From a checkpoint of a small transformer trained on Wikipedia.
Architecture: learned positions, capped logits.
MLP neurons of a small language model. Each row is named by its layer, matrix (up: input weights) and neuron, and shows model dimensions 432-559. Each number is 500 + 25 x the weight over its row's rms, rounded and kept within 0 to 999. Numbers have three digits each.
A block is one neuron, or neurons of one layer that tend to fire together. After each block is what it responds to, as a language model described it from the Wikipedia text at the highest values.

L3.up441:491509525493530493521498505522474494515536551504488517523571488497523487457478483489459500542538489473497501485504528479487529476438510478488448495474485496524491541476485596483504491465503495469518506500505380509493478526556456500495494541498524484496509451497465500489506558487496548483501492527487471513477523571497532515525440474496470514491489497476486521512475492496496527508498
L3.up1673:485471501466533479486472538501509509518488489496497504518503477516465512501544511517529548539526525493521460472475505522516484530500499494499520449488502475497496477491482527514520529502436451512505465499505463494489422505485500497468509507491520514523520466522488479528488551481497475499451511483465525536496503532440510518476502506479516466532514485483442531556437545512491510480512
Description: Sentence-ending full stops, including .") and .", that close long clauses in any Wikipedia prose, e.g. "...solid land.", "...nationality.", "...Democrats are not the problem."

L6.up895:469453525494490501471489509530481541506509484506449518460511498549520525454496482514504489535592512487528531517537536531468491513479488476508505469499542498478452544526496543424473496486524505497547476502507492495492465478514501507382522500500495484513537511525488527507488472487564498533506483504498450528507498505519539523491490505449457493486512494491490522530503560498503482518486
L6.up1497:528484518528503501500489504518510521520495475486529502489522440500493481452480494514492494486502508446510523462461513521462501507490507492497513515468490489502513547526500549513523442501461521519497491507510398506526455519495518507537479544501492459511498467500490457506538518501514545486475481514478486497494549443516560536518507525496454506441481511497505472526537512487496497444506
L6.up1582:559477489503534504530488508471502547537484508522521474467565504459523503508524487493472497481541512521479430468511543494439491492498503486492501491476462440485500516530480534476502466491471569515523485483466440466485514534473469505490483508488509450461499506488446479504509485494484499487503524471462496475515501489567566521439495536484503534527457432560502473492512517531528530474475
L6.up2027:492532544495476529498498515536493542531506514502488494503491494496479504478519527564489500527589472502577500474534504493514513473500497492488485496490504445530512519510471545528512498519426489485517489463528498493496480524515488495528482485490493495535519433473536475459477533490509524526476492512482507499528522470496532532483488495498525502526493437530533480496357540529515505492494
Description: Full stops closing a sentence in mid-paragraph narrative prose, before a new sentence starts, as in "led to their breakup." or "in little under four months."

L6.up598:501475500503524510505460501485450501520540491497528479505512515467571492514510527514448509514505517522481487501488513490500477466487541470532506467486453468523556517503495502502506449517482483464462446516522516492554494471536471484488539451523505502532464492474486522467471539484503512472516502509487520554500538490467473467528471498533477451495496461497480439498454519497574484496503
L6.up742:470509536550489477492491500482497491475503517506498483531515492493454514466521527457478504539542567486509483458504490502496502495487514505506513467496479460514445478497474537517487508527471489472530476499513491458503432503515497538511516533482505502528521501461490434516475502488523508493545524482516489530516506487484488493501474471466467480512477511493461457474473544509466483493502
L6.up1087:502517474487478498487510495499487499503487531422501471491490487518503503491500497501463526507519493510511516515485492494519501474498498461483466510504504494500520479499464504455562482462501522525490500553520504533501490483519486476491471461480485477543486491524496534487463516488506577534524475536496490541512464471583504483507449500531471459512476525514524488498528517506517488479525
L6.up1955:502537514507519461517564469522561474520479447463506504497492534484536517496501481499522493476531462495470501499503481514510511495494545514512486508504512474471492492484504457496484489483507525493512425503471497572473497505534503502442483463505485511513494535501483439496482472491501505467502475519510449433503498495534477487531486538480448488508529477490493525454514511517467488502509
Description: The standalone space token before a digit, mostly years, dates, ranks or counts after in, on, until or a month, such as in 1987 or on 2 March; also empty table cells.

L3.up767:473482505478491479485502489535490522479514490521509470498468478488495486476534522454539473479479487483496519515439464505503475516496484477477512555494488483514475448510505502517453508528453463457484480503572474513518553522485492525524511483516517495468501449536504468512501487536489516437501560520515496502521488488440538486527489490505494497494495469510546462538504490506484441469471
L3.up1426:513460491473481481497553481515443479471514524484504524502502478512490461470541487504460525475512465515522551497505513465530523510515497492487479551494494480498524517423497547534507480523477439495553477492504501534543500498484516521492522485489488522461465472497515530537474525550538529511456517492500504528521522470487510482544495485447517475461498458490495465506532449536491492547510
Description: Generic nouns naming the work or group an article covers, usually after "the", such as series, game, album, team, group.

L12.up392:526516531523494513510462439523485510505510487483513489513533469503531505471479477501465526478594524441522490470500517496532499511560483513476514440522520492531535496472492496477496518477514471515525508502530493521489428521514493488517511466512487482488534520482489485520469516455522522439500505533524505460495472498514520539437475472498514475483523465493482521514509548546489509469487
L12.up475:461475496539507517500487523496488503492505539490505467488480510513500469477459468465485487510477492488484495524511466500458550480482499474553499493513514504507498525498458488485479504520506511508493498488543508505483502487533466485477473475504467438485549499481480474477487509533546472497486511528527514502472482473522565503485485473516484482465482462498504511455466514528479537511525
L12.up997:521517441505537506457478488514515501526469459457507489488487473465484492515505521473481546483491523521501456509460560466493510474541476440532515493486522473502501498471477499464487550516501564498506510473493482492445519531518520454481526467504501542497505467478541562522474504495501514453482489530507494516480515501482523532506493470502532544508500441507500489476505532525482517442500
L12.up1341:528442493493507508489515459519509513527535430523536497506517462500489490507521515509439461490464514509461484536562430486507475506474450451496531463490507510478513497498493499511486506521487515504520483499487493513499499514477490465490407526485516510497501500494503480473532509515503545527513520506507530508502486469449506477509484527519513432502496458488532504515513536516560491490478
L12.up1455:483522491503469512463508535513507482534525488502485516506496526475495484494528517511491484481493491496496518495448525510495551520475488511478538459520515493528504476516514540500476523489483529532530527515480515472461519507528510506541524504477500518504490498482501476513523493490526475470503490518513515501480548500521502480477512500508484458471497491512501482476491502539511489481478
L12.up1561:461449508478501486474484515467504536491519526497538512513530528513515498498470483480512465478484538526511486458501458469491509522472475478469523484442488494495526502495498490478491531474503479485512485495522480520488473519510507536502526512525492520510522485534502462487489492525491516528523527471490442473503529510488460509524507515492531452486491484485481516499504475469507505505491
L12.up1625:486477490526515472516486493487460481525497484504485482512426505528512477488485475510476532504477526443511524515464483466481480532509448526493514518478498494521482478511480537490504498503463505513498470493502463518539492530529521474548531511454485515481541513507482512556485527488520477476452533491495505480465493480465521529540493507538510526499541527542441514459509545516519488548525
L12.up2182:486509505509527517496547506480515517510486499504487516509533520530499469515476493491486510496515497466522529529476486534489536502530492497490548492531516498495509482477544484458538536517498525491546513503476500470475484483489498506504536487477509461505498511503544477539522459482481494520527498468486510478500457500495559504477511472543470484468526534504533522497512507531512487571522
Description: Periods closing declarative sentences in Wikipedia prose, where a new sentence follows, plus clause-ending commas and verbs like estimated or said before a that-clause.

L12.up219:491457540506512515493478523543509510547549506474513546505524503513507448475501509470477551505526516522485544465508484479513513545501468522508507493537526470484485497492538534502491503470485505492500491530528469516463484502543487492487460504499523480446502510504505532517467494491503504512485513497519490553477490494501463462463503482476552513503496503483499468434485530527473495509510
L12.up220:526503610548515517492473493457535534492533514485470507526513538522515502500472488498468529533538504457554530485475496535463539483498491490500487489473451524472537505512479502525480510486507476527511466489501484483479516514548486485514512484497491507521483514476521500484543505488478520482460514520477510502527502466475490506519504469568457459531481528480473493421473512486479464523502
L12.up250:527499548492534498503476485504524483507510500488504517483504501489503494483492451465490488441578480483450518483511550478506506475464485474533496501505507486456494508488489495497495540479464506518506455490553458509516466489541489471493507481542526517505457492505498452515520507476515443494512517500511539517510486521506526507517536502522482508474488493509510472521508524454488512465528
L12.up945:470499483521492522485507471508524459463525484536480485513509514516484538535537524529460555500552531511529506511509512549494524472486537489521517466542464550515534509502489508533524499464497484505517508505486515443473420538471463514509462505563500486505479453494481540516512500510446488488494502526464492469527526458505451490524489519504535509514500527480495497487501481451482512481513
L12.up1163:452490514512501501486542465524454523482566516520511491509541471511493496508512488509499492466549490530510494493547483517458524493522468466514481550518468547524522522503531528509525530509481516512484447497446503459523481509494483478471507471529525521517537472471474499488509499530518529498496486505505496466503495497509494494492469414505474510540540537515511484441500496473501498540481
L12.up1291:484471532476492517492491545478530478483514516464552468509535486530521489541521476490521485500486523466478552506500529486532459525463468479489475523478482510474502518502495475544468471542481511516473488488512527503472540489487507512464501469530486482456440534473510474500488487493507518486504461482519511443529461503467535513526491493586523490492502532497516479491480482501521487494481
L12.up1464:464472481423483502523503486541561493484500484497437513501510499480537461507490539515499503518515496511505516527499503499454530505503465506487470521471503471563486517501540483514517508517502497505528519534516451488467487488462460518499506494519527478491542486478542503479508509504502498471475462475458467536541539480486495476479506492472523469498523519475506520464492484529487503554466
L12.up1940:426479494478544484527512502464522533484489489499516496510571506504475494495521498439430551485499514496453524483491515487515513483495505509516457510529541513534485455533542541494511534542502531503541466473487519494528507506512469521465478478543473530521533442489501513472490547446466494485523487521508492514485482502495528480530463501491480500492482477506487488506506547565485547556494
Description: Bare space token right before a number, often in wiki table cells after a pipe or in prose, e.g. run of 44, 2:44, 8/10.

L12.up102:503532533503494521531487465517495493552517507483505471499512467526488500507560493492502476545482489509505486478502489479472469537486470516491461490504491491515469473495542536526490484523483501477489525519553517473485478502515474496468524496511483509494515501506524515496513540494483493516555476461492518486490507522525455473451483515509519457517481499452490478554505485476508496507476
L12.up264:489527489474505570493496490523504465504510513510542486465514467527508519500503454512459515464528503414526502495507528528514521543497511491525523527497515502509535478518519510484555506548512485473516493564519480458508500456491493482494527486502495485522469496494480499512500507474458487486466462452465493512499484496515520481494503495523523502502584472472499453547525533519466460486519
L12.up779:498496529522512537479503500538478462504512498468483501515515512503471531493496506488491519492510465481477475507508480516479505541551488466517514538533546482510473485509486474515484495531484517451527508547484514513482493480503454487478504487475513503543513474494510523478535531466504452538518492486515498477500507489500521501498490497516530543504449519451513440508528519526474468462468
L12.up1266:488478484484508505539495486483560442478505498463516528492522484513513481501504481502462497506522522486522513538479482501522510542510453472455534545500479494503512488514473527514513496477524485484518486510526491515462492482475479510437479484505492496515453506505477531531515519471525448560463495466450496513521521530498511511473490570559509479522537504503536508498498505528590511506449
L12.up1452:468538476482525526540471531482487510498497522517460546540483518487480458514507477509549548452490483476521516476469487478530532479511514489496487437526502474456515458529491475496482470538524465471494491457453493531518481509485501524503479505458513536503522486516463497499491507497498449455492541498515498515522518539490516506461525468531531558535534485534516536461512549506552445489518
L12.up1825:485496530498507530544503437514498492490515518515477484496543517538489486520510504472486487465485508473502514498497508493462522453492501482524577505525498516527512509489479473470530475541527530547517450518449464490434490480509514466485530517511512511518536489521519529511499433521506457511488512547538492490498474490448500506486482469486541456472500491481499500540503496450517483469534
L12.up2183:511524524468479504562483492534527488507508465484507536483499520519474504494531479503454501466501490455521479547495464513470485513492510481466534512522529516473495476483516519489521484516498533471496481501463466470463493540482521458507516494484566495497505495516498457532470456548509533446521535535535458501535501486496464553476495501555491475509508507514505500517488536517506469501494
L12.up2277:453502498435502508494518500499472455523499489489497518452508528510520496511460493503501445516544515529515492524498487484460544463496494504484518537512507523535459488495532516513499502539485486516504460519497464498508493513480459499510522554491510539486519512508493523484516458519502478522496507453505497506500519509470534498456504492487493513522462508488514510471494524528522494473541
Description: Final tokens of nouns and names, often a word's last piece, naming something already mentioned, e.g. Tasha, the bill, Argotec.

L3.up195:502524531527506475472531464492522490471504526453522509528479522509490511457465487537510509518514488510513442486513502494484506485487505541504485461491483493487490512533496472495514520505526502451518530471516512494535520528491510504478499474507499492477471490519473443532488497520522539542489484499516510448478494454520498484512505471514495498515521506513494528495461514499527502475500
L3.up1065:507459534495469484524519491527525487522482483516494474499495513467580465491524523505504502468464524499506452512533465482472501536520532487560481494483508443503537520509471503504520499509501484467495481519443493522503474485525464534484496509471534531482503515508496472512448525509521502481500454514529442535515530497472505462497503468481494489517529477521517421507499514485469466504491
Description: The space token placed right before a number, such as dates, years, route numbers, percentages, and table cells: "September 24", "in 1894", "LA 102".

L6.up896:448522523480465504517525495503544480467492525470505507492497508535470509477515493479446466505465427502455530512488460542488514515512481500499547520479469512465509471565483554501493487501473521502501484498506489458471532467533516464499469497517526476486501506546538515513485551514506513512462474520502500497479487504498472500512475470466539510490521520483483462541527477518461436515500
L6.up2105:512487505484472521500547488506525479513508470504518483494481535520514519468522483546508502488509494520492490514505458484547482520507501492480516531487485509524516455528476481517514483473513513487514452529523503463518518487478465510522511532456491536516531509567515511527482486482505523515424527470513504489496501513483454459524518466552503471511507503509526470515503525531478498486503
L6.up2166:446498503507477508525533502532560496495517522484486514522526541425484503513510478526410532509518513514531495471519495508474468524489477553473484503464524497513504464510524497491501507488475501513517514575481470480553501488490509457500499477509475533522502470484549511532503497499471480560491524531487494539518487525459520503478458492514509502462500507466517516486526508514497443496481
L6.up2214:468540533493485525513503470489520505522517545468501442498496526466457494498459446530522499530516530472511533479467482473494496547474524492462498515507506475517460509512478565527523464501491477465503516508508491508482529510455512501499447510469500511484494460486466539495485512501536475491476467484530454507487501482520510510495473487493515491471501468463503447489512484523526476507500
Description: Generic nouns after "the" that refer back to an entity already named in the text, mostly "the company", also "the club", "the group", "the firm".